Weights of a small GPT-style language model, trained from scratch on English Wikipedia: rotary positions.
MLP neurons of a small language model. Each row is named by its layer, matrix (down: output weights) and neuron, and shows model dimensions 0-191. Each number is 128 + 24 x the weight over its row's rms, rounded and kept within 0 to 255. Numbers have three digits each. A neuron's up and down rows have the sign that makes its largest values positive.
Before each neuron's rows, "fires before" lists the tokens most often just after its 100 highest values on Wikipedia text that the model never trained on.

fires before: "y ", "ni", "sion", "ber", "sion ", "er"
L2.down347:146142107138178138156134128109075150113122117107123080073099150102139123106090167136141153101148134115137140134126115132142128196159120104120137116127123161145093108150127169101079106151107156113094108172122132138081112136123120142151127132143137128135145163100177144120118127070199148157132140168144081118124152124126099165118146138109128164159112152166160102162139069114157165157089173118123103091098138130158143118154153139142112149121121149123140103144109131122113125121138107113131101100128130141139146144131109116126182121154107118134095155124144145170124120119157143142

fires before: "the ", "are ", "were ", "was ", "is ", "his "
L2.down382:145125182164167112128160089158121155126112119110125139124105177151061116146140137115133102137118138156112114128147168098150136104125127159115107140146123125117103147165148112111084129121177139084103104105162125136110132094105103099095147125092135126087130086105158144110160107111115126154081135111131111157117155095160146132110177094124082141130174110154161127124147130134141121082150156135119144118118064138120127185122114084138162133157111101141132169140165134132097130185115099137122135128136118131093139151128136099121122115133113126070141130128127099108122088121122117089

fires before: "als ", "ing ", "er ", "er", "ers "
L2.down122:148111151123141130144119140096114112174153108126142147148126131162103187139122126115101132129098098125161128148141106101097107114102124125125182120157154101115111168133149173114139118152110149124083146093106087144090164154141134166111107139130116142132114102176142124120111163124173083133155146187152145097102136114104130126147130175135130170146116113171126093146123130152098116119128136142183171195128148146123103153116167121115148145154129162127109098132119137109156140117130119123128133129099116141121085111095124121170130106125153141123075101161090147135133178111123104177

fires before: "e ", "ed ", "b", "es ", "ed"
L2.down78:154159134128121086102152076094115110125120166160147138129148144084131137132073158141145115137113084091131155139113132127149135146109104135120121157133171166164074185156111087102128134118111106132149149120129147121132168124181132159143149189084130155114134154154109096108091141137106103143136145154117126166129105129143118159128146156159141127137123152128119158132143095145136142120138143096094128113164160158115077130138144152113125107131109173085145124180170151126134134140125142130117093111118136157183159129136111145115140138152122110112138155149130146149079171124095088126

fires before: "| ", "\n"
L2.down341:128136120112133179148153138095086085143124157163119124137069148153138122109141153130165141152133174097127120168100123137148139133097114187117143082137125069163152165111119114112114116120124117144140128098172109122116100157120143111129137106118120159141104119145114117119086141091156092114116125117163148112141104135122138135106136128127149123105088124130196072113132137175119114109120126129115107122158065158174137102151121123107125112114091088129108158120141145151135118102103113124109153152063133078121131116120149122147160109130128112088109116085090140125151127112175115128

fires before: "| ", " ", "an", "an ", "Lab"
L2.down29:135089156193143141090141107132126131086153097126143117130124098081116174130118143144130118139123111143144151096119119153126160155107144162128112171139118105102127151123114150127134113107115148126132154161113130127168150125123103106156095114102114086166113119189140127156123079145149129090133123129165109094153108154112114125147166093132145140114146156103109116141102143098140109131101102127121100138160162123147134142127164129126133153145105104187124077120148145118150138136117128124118119094132093151174192140126119076109157125146096124074093130176113140149119175165167103134

fires before: ", ", ". ", "–", ") "
L2.down41:143162100122156093176107109129138126125136133091142141170143111080147122105156136154133125190092131152124106119147129152162157129077144150146151127125106120167131163120121129100150095127150127123112151110140087138132142161144159138149114088163105127063112152097173136164156094078107112133134149145149120125094170138161146126142101091142132087129168155143134129145139125105168128134122140132141119127109117161133086144123156149090101128079057119093138127118125129132124134111111178159095122113124146078165140148128136145114115120140119118086133162098120145140097110131117104165

fires before: "- ", "| "
L2.down229:135103176165129151120101145115097105142116092146130140103138121134159120135141105133141075125179145096141142137107123094154115198133138082112130173122140109150131133158106132120151172141168157127131134158192139114130135119159137128114119165145141147118101085165130149130135096129186124120156179126147087149132145102146159113116127135139120149131119121138100149146107142080144152073137107168140154086147086151094131099136129136106148132133077124144122113147126139118115097155109114131099111143163145113177144122173122115099135082135139103178149141113151128147125128144089094111

fires before: "| ", "is ", "=", "was "
L2.down371:141113137116141143155108128132138127134148095131108112126122114120119119166137126127161095133113143160110148131126120112122180152162087123107131162151091133114170108094097118158139128154127159139133184167122126139149116143151134145119115128120103126102128135168144112141145145141125141095125124078108161110117110112105175123141143152196095159133128099136138125162119122115139082131097100144099119075116154183105112112121129067112107148132100078098117054136155145095104133157098115106103123174138109121101143157160163171099094141134110111097123121171152095148132115097108119163

fires before: "201", "199", "194", "202", "198", "200"
L2.down232:132127132135142128113141147168120164164112117152136123100163128148129160137116131132063113120136154125134130126089124158082100189182112140149130085115140144106129147105127112139110156119166111122083135153141132088118107151100123129165109092107097112085097089113152144077085142083149108086104111145120133110138152110111098134110131105151128099076141137135150121143140101116151141125129125181139120129152147098180145137124149118159151145107116124144091103143092107140113169151106109162073141147153134177167139163144088120166120141148114149110129127146151134134135170126131148157

fires before: "| ", "|", "m"
L2.down317:137135142096159128097135155172078154113154104151097144132110092139140158121151134096131147132123115150098127149140112103128118137157112125128139107163139164151121075138120111138137142073143104109126160138124130104116142102151100172130125133125120134088130107123111099078132123150099111112092156185121148136118177136152125139136152104135080097179137110149110101114141170141143145114109128177158110132116121090130103154092132118171151147104091117111081153062153130083157133133154085130132111111133130159184103147132151167135109180136131121166142113162142160152141126125134136117

fires before: ", ", "000 ", ".", "S", "P"
L2.down377:147125107145106133084128137141103135110145132118124133130148102120147124108104108154097126119125121095128107180142076124083136124154155112136136124118154147099127135107082099139107159125109142062148123150180137098173097122113113135108133160112145156135080110113141122146164148108091082147125129121156137112132136139122099110153136124126149077121133138148118077136162118138160089129145102137132076140134151129137143114160108082124090124141100133120146106133144166137196096149124104117138093090151191125146166118136139161124151139156146133112103125164148061099150153113103094115

fires before: ", ", "s ", "s", ". ", "0 ", "and "
L2.down28:098148115168103134132108087128096127140140152125121164141152142080118110122113118070163139159147137149119111118118129103143140118156117184158121142128176102139111128113125125129122151135150143101109152097100105103149176178154113147140152133087146146133109143143116111116100152099183151113139131111111083132131103175177128167167093129147127140125133108091168150100161128102098106155131107137139118140143108100139121127105094130148112184127134102127088110082110142133137166143185116135152088112161155094106141152158099150120117118147167104144123145145127150134107103121071114140

fires before: "as ", "is ", "was ", "for ", "| "
L2.down182:115106109136103129154200156155097122125075144137145108108089101153123077169120083158174136137136169140118133142135140126121118181143134155126128131137102129125110122160111137141126137144097107128138119102143128098110067098158147155128142133110103149097167114152163094098098141133155067132156116130108095142099100136079152142112103094096118126134108160119123144133140098136152114148122131116173107094157089078126147145115158122153100138135118118099150123126109177146129127137109128134116130130170151088143117094141129127136170104119119193145108114118104122127169100101111122160

fires before: "a ", "an ", "is ", "the ", " "
L2.down209:107096098149140135124148131092111060128109104126170104126147142100117114143106153109106155104136132126152131150094160131136125133154123112135134124118163146090141120151155108127156153144157118069123128117160134145111146106118129152076147150170156110091170118140089137093114116166087144149097131124156093075170120114127107119167148108135078130100113151169165122159124179082122145131130099111156127107141138132136147146120100120127134137093123095082101122112147105095123132083186121117070124102147121091163117114150123128099160116151100120115141148135116119154152094104120115123

fires before: "s", "sion", "sion ", "ent ", "y ", "ents "
L2.down242:124141104082137139108103177142130152144095074097119120083108125148118153151108124112164118105039171127149114130147113144129152129137120134100130138141122137129096167098167111101080089119120148129104086135113145096087141149140154127108125111143119133160120180105150112149184128145131114135095105132102104180130113142097137163133101116178125060120105154079167136135106102116139141159104135110095126094106161139104118137134105136102110126134155139110127112135171121143103119135154125130121116157138141108123130090175085144110124102116103123097113121121130153160141125156108119147

fires before: "at ", "ite ", "it", "ose ", "en "
L2.down329:142100147118141121154121128146155131090123171145078114122122107114102130145109070140170132114120135126109132114107078126176155123129115136113140160102117109119130137119130109145102139166096145105113127155129148119134100145138137166118082130140129106124117166114111110126125151175172132102170139120129105078133137135133116150115161195120130134113121128109122164095150163161157082099152128114120089124073103145144146125150153154090123123165104132142108099153118121093117111134129137121119122157125124104140090103091099152099120130169127137156073131079115093136153218108141111128

fires before: "tion", "t ", "t", "ts ", "tion ", "tur"
L2.down328:093108107127125146156095153094153132147111137130124149144144161130126134115142154146117099070139138120126127100098139127137120113113109128061114092132086115127152166106135110189171122140137112095138137114121117109055134118142161100163181158135126116139112166137134086107148164127151120102120153127135151110093139146093159099110115149144149158122146126134123122109112102131155142099082133136127147058101141117133169132126144129151146164106147099124120129142131165125129144114076138159111134201089147142122115145156115143100107173124162139123157152143120124095162154169105146122

fires before: "| ", "13", "12", "6", "60"
L2.down188:132149133117146100134111099125098150111108136123160126116120130076171156132104123119119101130121109120152113130165150099092115133101132118136120112131097146086130157146154139150182162119145120123170147141105110133144148136137086129133122176137089074128157125094145141106102131107185122086116164096157147142109140164168171127116121125099098124136158134123162148090185165170134111162145145085075172117169134091101128159145143119131151096139101147137122114118180143113084144143140076143113165151116132117121119140090126122154142110124160127141114151113114147116130119180150123137

fires before: "- "
L2.down331:134163132149159129155150156141130106103151107147132162129153107117154157124124113127140115146155145138131163121090125142159122145121110172130090110107158086114107118133105183091150154097128114119119107135164111139172151110137140080130148154139127100114139151131131161127101143130170098124113119171139093125099122133117128132124098140141116041114112107087095093121167120120113141132141075174141116096103126155108109113175114094129096138141079105126134114158144165154128122126153096112111099138110118129119197121134130124156131112134103117142096185136105107140166151119138088078

fires before: "thern ", "th", "the", "m", "Car"
L2.down290:124158157122148097136135156144122122115097102150124149145132148139135119117133090111142141146135086106145154128125083074143170161111109110146144169165141118180115132145093137134088126096127128145119167128109142139119102182109170152160151123122126125095111157123110159121133178119146133110145175166084172140132121160153135157099092138100099098090116139138122156113153136088139062109132138096150115138138136110091137138128133115158127131089162124068137129162171127109176127167122089117114105106150098103133133162174135126131127108165138137108128137078090122127132107121117135130